Part of a small language model's weights.
Architecture: LayerNorm before each block, rotary positions, no biases in attention or MLP, untied embeddings.
MLP neurons of a small language model. Each row is named by its layer, matrix (up: input weights) and neuron, and shows model dimensions 48-175. Each number is 128 + 24 x the weight over its row's rms, rounded and kept within 0 to 255.
After each neuron's rows, "fires after" lists the tokens most often just before its 100 highest values on Wikipedia text that the model never trained on. A number after a token or word is its count.

L6.up625 [126 120 110  98 121 186 103 136 118  90 158  96 183 169 125 144 149 138 102 140 139 160 124 167 146 167 130 193 123 145 112 129 161 133  73 142 150 154 114 116  89  73 122 161 125  80 129 154 156 124 102 119 149 140 122 100 164 114 153 137 108 140 184 140 160 119 121 128 183 135 124 153 146 110 154 111 134 138 113 109 132  89 113 115 140 133  77 113  80 119 143 129 105 145 106 141 177 147 130  78 150 189 109 133  76 141 123 156 160 147 107 108 117 129 121 110  95 136 129 148 168 120 165 131 100 137 139 137]
fires after: "S" 16, " d" 11, " c" 10, " C" 9, " D" 7

L10.up591 [159 108  87 120  92 121 119 172 115 122 129 134 139 128 142 148 136 127 154 179 153 133 115 150 131 146 130 169  95 178 134 116 124 103 108 133 106 149 100 109 137 146 100 106 152 155 141 116 144  94 107 114 133 130 134 112  93  93 104 125  79 126 120 151 104 132  96 154 161 129 146 153 102 149 187  95 140 110 108 133 131 128 149 148  98  67 114 159 124 118 147 152 143 101 126 154 129 171 119 109  86 122 133 119 143 106 130 145 110 147 137 126 130 174 118  99 107 156 144 135 145 104 107 129 157 138 127 158]
fires after: " C" 15, " c" 11, "A" 7, " n" 6, " H" 6, " L" 5

L18.up1178 [156 173 114  88 137 129  65 120 141 118 145  92 152 139  78 133  89 133 150 162 150 131 144 155 127  70 143 151  72 169 100 141 150 131 154 132 140 152 132 139 126 122 153 102 115 128 126 158 150 116 121 100 122 106 135 132 142  97 118 113 156 110 147 117  75 140 171 139 179 153 150 112 133 136 119 128 140  88 168 127 144 120 144 172 134 152 144 100 156 119 125 144 115 173 172 127 122 122 143 126 118 130 119 146  84 125  80 159 126 110 182 107 105 145 146 143 138  95  83 115 175 149 112 126 101  86 132 117]
fires after: " " 29, "," 27, "." 12, "-" 6, "2" 5

L12.up221 [140 134 154 161 100 132 141 118 119 161 156 120 148  82 117 132  95 110 101 169 112 133 121 139 112 152 146 151 133 155 136 100 118  99 108 135 130 112 130 119 175 100 132 165 133 125 156 160 107 146 113 103 127 128 126 120 133 154 109 110 145 126 135 105 120 171 170 129 149 147 143 128 131 142 138 112 145 129 156 142 123 126 113 111 139  99 162 117 117 135 103  86 124 125 125 130 135 158  91 129 118 127  89 138 134 175 130 168 122 109 200 149 135 125  81 125  97  97 108 119 108 102 103 137 128  95 111 109]
fires after: " as" 50, "," 9, " was" 6, " an" 5

L6.up1037 [111 134 102 154 121 135 127  98 142 144 112 109 149 113 113  97 161 139 133  96 128 121 147 130 111 149 145 140  91 100 120 157 105 164  90 166 139 119 137 167 125 123  83 120 129 102 140 131 142 147  98  99 112 140 129 105 151 127 119  95 133 126 182 166 114 122 137 140 129 137 111  98 127 159 104 150 138 137 110  91 191 127 116 128  91  80 153 180 155 128 107 141 173 114 124 158  85 118 195 104 116 132 114 163 150 108 163 146 117 117 132 134 160 145 151 133 130 138 121 129  91 143 106 170 142  86 172  97]
fires after: " " 50, " (" 13, "-" 9, " \"" 8, "." 4

L6.up958 [148 119  93 136 128 118 152 157 114  96 145 128 131 152 146 138 152 112 129 103 131 136 145 170 139 107 111 100 105 141 162 129 138 128 121 116 143 159 143 170 134 130 153 136  81 117  90 125 154 131 132  91 114  97 115 158 117 127 128 112 135 173 129  92 124 110 131 140 141 127 123  98 121 146 137 170 121  98 127 137 109  81  99  83 160 105 116 130 125 134 154 136  86  74  71 182 164 146 129 102 165 169 127 194 144 189 140  96 133 116 108 149 136 120 168 139 179 176  84 132 119 155 110 138  81 116 159  97]
fires after: "." 21, " O" 12, "A" 9, "O" 7, ".\n\n" 7

L6.up15 [163 112 183  90 150  89 103 105 115 115 118  96 142 128 147 111 153 122 119 135  70 115 115 117 124 167 142 114 131 110 156 136  86 124 125 102 164 125 132 128 103 127 125 179 172  80 140 153 107 117 108 126 173 120  93 169 170 153 148 106 141  71 148 117 143  62 170 159 142 100 109 131  96 143 130 127 122 117 132 170 136 126  98 175 112 163 130 107 126 174  80 158 114 114 116 120 101 102 143 144 155 131 117 132 127 103 175 148 161  82 121 147 133  96 112 132 122 137 147  66 147 119 117 125 112 138 102 130]
fires after: " " 59, " (" 5

L6.up1227 [102 166 118 167 101 117 103 163 164 135 108  97 169 156  96 135 138 136 150 128 102 135 131 116 113 133 101 139  98  80 113 126 118 108 120 112 125 140  76 162 128  97 139 132 155 121 114 134 178 145  97 132  74 152 114 113 189 123  92 105  95 131 123  83 136 132 126 133  98 103 139 115 145 141 144 143 143 139 136 120 116  72 146 206  99 134 116 127 161 110 125 134 118 155 101 124 130 151 141 114 170 142 121 127 131  64 129 106 132 107 154 101 128  90  94 114 130 119 200 119 137 149 127 148 136 105 105 136]
fires after: " (" 28, "-" 16, " un" 14, " \"" 13, "/" 5

L12.up359 [120 120 102 122 125 130 116 121 150 141 154 101 122 132 108 113 119 114 107 159 159 150 117 117 146 191 130  91 127 146 130 107  57 161 143  85 182 114 118 184 132  88 156 158 169 129 181 142 107 155 116  98 128 132 111 170 161  91 116 120 118 124 137 142 104 143 142  89 152 180 158 167 137 125 125 135 149  86 145  90  93 132 124 130 135 138 146 121 154 148  54 142 136 124 101  96 135 153 186 107  97 153 104 134 134 150  94 115 112 155 123 130 113 171 111 131  89 142 107 138 164  96 159 159 118 129  96 128]
fires after: "." 33, "," 18, " and" 6, " was" 4

L10.up770 [114 129 128 107 169 156 130 128 145 129 155 115 132 122  90 174  91 127 160 102 132 166 111 117 127 158 108 125  99 152 137 132 144  99 157 128 147 157 170 154 141 126 100 106 114 124 141 155 132 114 120 111 138 115 162 127 129 131 140 131  96 157  79 116 107 133 150 124 168 112 116 140 146 106 106  90 120 115 162 148  97 109  89 158 137 186 137 109 127 181 147  89 109 136 128 105 149 120 142  98 114 123 105 135  84 144 138 126 100 147 102 163 171 124 123 130 190 134 105 123 102 121 152 133  67 148 131 105]
fires after: " " 33, "." 16, " /" 4

L6.up873 [144 131 140 131 110 147 161 153 102 142  93 112 145  97 131  88 134 125 152  84 126 145 135 128 126 168 126 103 147 143 151 138 112 113 145 136 112  97 171 141 126 105 138 128 118 108 168  86 135 117 124 137 121 100 176 132 160  94 140 120 157 119  96 168 127  77 151 166 203 126  67 112 131  91 111 178 153 136 117 142 126 128 160 133 107 146 133 137 156 171 155 140 114 135  77 100 154 154 121 171 158 143 129 106  96 145 158 139 134 115  77 126 147 134 185 129 123 142 158 113 167 117 114 143 126 134 136 114]
fires after: " " 45, " F" 9, " P" 7, " st" 5, " V" 4, " St" 4

L6.up1145 [111 131 115 135 116 152 103 174  80 134 116 149 129 121  99 131 115 136 146 158 131 140  80 114  63 103 119 170 155 108 129 107 126 122 133 122 135 129 130  86 118 143 103 127 111 133 134 159 113 135 113 121  92 109 111 142 109 121 137 115 136 131 123 109 100  89 145 172 145 119  83 149 131 183 134  94 137 103 130 120 122 124  98 192 118 119 144  82 116 170 120 133 184 129 131 140 164 118 128 137  99 107 125 177 102 133 130  89 131 149 133 167 143 140 116 129 154 118 148 118 115 135 101 127 143 126 114 157]
fires after: " " 46, "art" 6, " Ant" 5, "oc" 4, "c" 4, "é" 4

L6.up680 [107  82 135  82  79 110 133 105  98 150 107 176 156 128 140 164 154 115 118 124 163 112 121 127  99  97 164 126 143 122 120 138 139 144 103 148 137 144 109 113 137 141 152 104 144 147 143 144 117 171 131 116 114 161 152 169  95 159 114 122 133 153 140 134 140 111 145 141 111 114 132 114 112 114 103 125 207 155 125  96 134 154 103 105 120 162 112 150 152 146 104  99 152 141 109 128 141  89 117 117 133 127 109 139  78 146 125 115 110 130 119 111 117 140 109 107 163 128 138 101 101 105 142 106 148 185 123 120]
fires after: " C" 36, " c" 21, "C" 9, " int" 4, "ip" 4

L20.up563 [123 133 193 111 123 128 142 145  96 153 148 110 125 125 130 120 121 112 142 137 115 135 183 105 102 127 113 126 107 170 127 164 117 117 108 103  95 111 116 116 120 165 154 107  88 137 118 136 125 150 112 128 140 129 121 132 142 151  84 153 135 137 142 100 135 153 155 136 171 124 108 166 140 151 130 147 110 150 118 110 157 101  91 101 129 140 173 105 143 141 128 148 124 132 159 150 151 100 133 123  97 146 121 139 102  89 117 182 130 137 113 101 107 145 109 111 171 140 145 125 133 119 147  89 138 111 137 130]
fires after: "." 31, "," 13, " et" 7, " P" 6, " p" 4

L12.up272 [174 141 115 132 114 127 135 130 128 138 130 115 140 122 162 118 122 133  92 169 122 156  90 146  93 142 149  73 127 139 103 148 136 119 139 115 137 123 103 127 134  89 145  93 156 160 133 119 151 157 151 128 145 125 101 111  89 155 110 105  88 145 167 125 123 105 160 114 127 107 123 160 125 100 111 146 129 127 104 100 127 109 132 183 129 108 113 112 129 142 105 128 118 137 104 112 145  89 104 122 116 149 123 116 138  84 116 129 127 114 138 110 140 117  95  55 131 118 125 110 107 111 149 139 140 152  81 125]
fires after: "c" 11, "g" 9, "id" 8, "end" 8, "v" 8, "ph" 6

L6.up421 [147 135 113 132 118 146 137 134 127 128 102 149 136 115 135 161 126 149 147 129 158 156  85 120 129 132 113 107 119 135 136 109 110  97 129 113 143 118  98 127 133  88 137 148 121 102 164 155 152 134  95 141  99 109 107 119 153 137 123 157 112 111 100 116 118 152 120 148 108 108 142 147 113 112  87 131 127 172 119 186 180 130 107 125  99 107 140 163 114 135 126 155 177 180 119 124 153 145 140 142 177 165  98 174 101 167 133 130 111 130  95 101 135 127 151 187  99 102 144  97 119 174 131 116  96 121 162 111]
fires after: " d" 16, " L" 13, " T" 11, " O" 10, " M" 5

L6.up1243 [109 102 128 112 131  79 156 119 167  94 101 167 133 126 147 104 113 138  57 111 118 111 103 100  96 160 134 159 123 151 130 104 154 147 123 123 133 100 132  76 124 115 120 103 117 100 127 130 119 115 128 143 117 113  92 136 124 150 119 178  91 142 133 121 148 116 122 108 118 167 154 133 109 128 115  93 172 159 144 169 134 153 133 150  95 117  92 115 156 164 125 153 143 101 159 174 133 130 155  90 117 163 115 110 166 105 127 146 113 140 122  88 132 151 105 126 117 121 139 105 119 138 101 141 175 144 118 114]
fires after: " U" 15, " Or" 14, "A" 14, " C" 9, "oc" 8, "C" 8

L12.up1218 [142 132 141  98 128 121 120 126 128 136 106 156 132 137 121 149 161  91 103 155 129 110 143  79 115 130 143 135 147 128 163 102 129 155 137 114 123  80 160 116 145 105 149 128 147 116 126 136 102 135 159 118 118 135  97 120 149 149 121 128 110 158 105 117 145 132 110 152 139 164 139 158 107 137 117 135 117 153 103 111 135 160 131 121 168 154 183 152 133 175 118 113 106  85 137 112 158 142 128  76 104 166 152 107 159 121 146 166 129 115 146 156 163 114  67 136 121 147 107 111 113 116 181 139  59 164  92  90]
fires after: "am" 15, " v" 14, "m" 9, " Mr" 6, "om" 6, "av" 4

L6.up192 [ 90 142 109 110 157 129 136 151 133 162 140 157 123 116 131 148 131 149  94 105 132 183 155 174 123 144 151 148  81 102  81 125 139 103 188 149 122 128 153 118  99 172 140  86 128 100 131 157 144 145 129 121 101  79 164 184 143 118 108 110 150 129 122 103 111 106 133 133 145 134 114  92 145 141  99 136 112 121 143 161  87 140 121 126 101 196 138 143 109 131 133 162 133 108 132 133 138 143 104 197 122 123  68 131 171 108  76 181 151 111 120 131 152 130 148 173 130 141 155 104 153 195 139 114 123 121 113  98]
fires after: " " 68, "–" 13, " Emp" 5, "-" 4

L12.up1223 [ 96 131 142 159 167  99  89 106 118 136 127 109 125 145 149 171 137 130 120 117  96 125 126 127  89 140 131  65 169 135 141 123 118 138 154 125 142 137 124 135 108 136 158 126 128 162 130 166 116 138 135 144 132 166 128 107  90 127 141 147 144 148 131 122 109  95 134 116 142 114 121 135 142 129 113 151 171  97 150 121 113 155 135 105 118 107 120 135 121 180 127 151  91 110 145 135 121 133 107 189  88 166  98  96 115 128 184 151 122 149 113 125 135 118 107 131 133  89 118 126  92 172 107  98 157 133  93 125]
fires after: "or" 26, "id" 13, "ch" 8, "g" 6, "ud" 4

L6.up807 [152 134 112 149 127 134 124 183 151 157 166 148 124 120  73 125  92 106 153 178 168 150 119 135  89 113 144 118  94 107 138 167 115 155 191 134 133 130  72 125 122  85  88 175 121 132 171 125 141 152 144  87 101 138  75 112 143 156 150 139 112 126 105 121 139 111 153 127  94 113 128 128 141 102  96 143 147 160 147 135 155 116 102 115 111 149 127 105 133 103 116 109 158 163 139 127 162 124 105 163 136 180 134 121 130 163 131 153  77 131 102  99 142 168 153 100 104 146 146 130 138 138  92 155 133 158 177 148]
fires after: " D" 26, " O" 19, " d" 8, " P" 8, "D" 6, " L" 6

L6.up534 [110 154 117  92 102 163  82 176 134 120 150 179 141 114 101 165 132 162 129 157 119 134 164 117 148 119 142 123 100  89 125 124 171 110 158 127 182 156 100 109 115 112 142 110  98 133 137 146 131 162  99 110 107  96 107 176 128 100 128  99 115 124 145 105 138 121 164 113 107 122 143  91 111  88 129 117 136 117 204  98 130 149 113 128 141 145 139 129 125  93 137 164 149 148 100 161 135 170 119 127 112 156 130 123 107 114 126 174 109 168 132 115 141 143 115 137 155 156 137 142 166 121 146 152  90 104 118 116]
fires after: " C" 20, " c" 14, "C" 12, " un" 5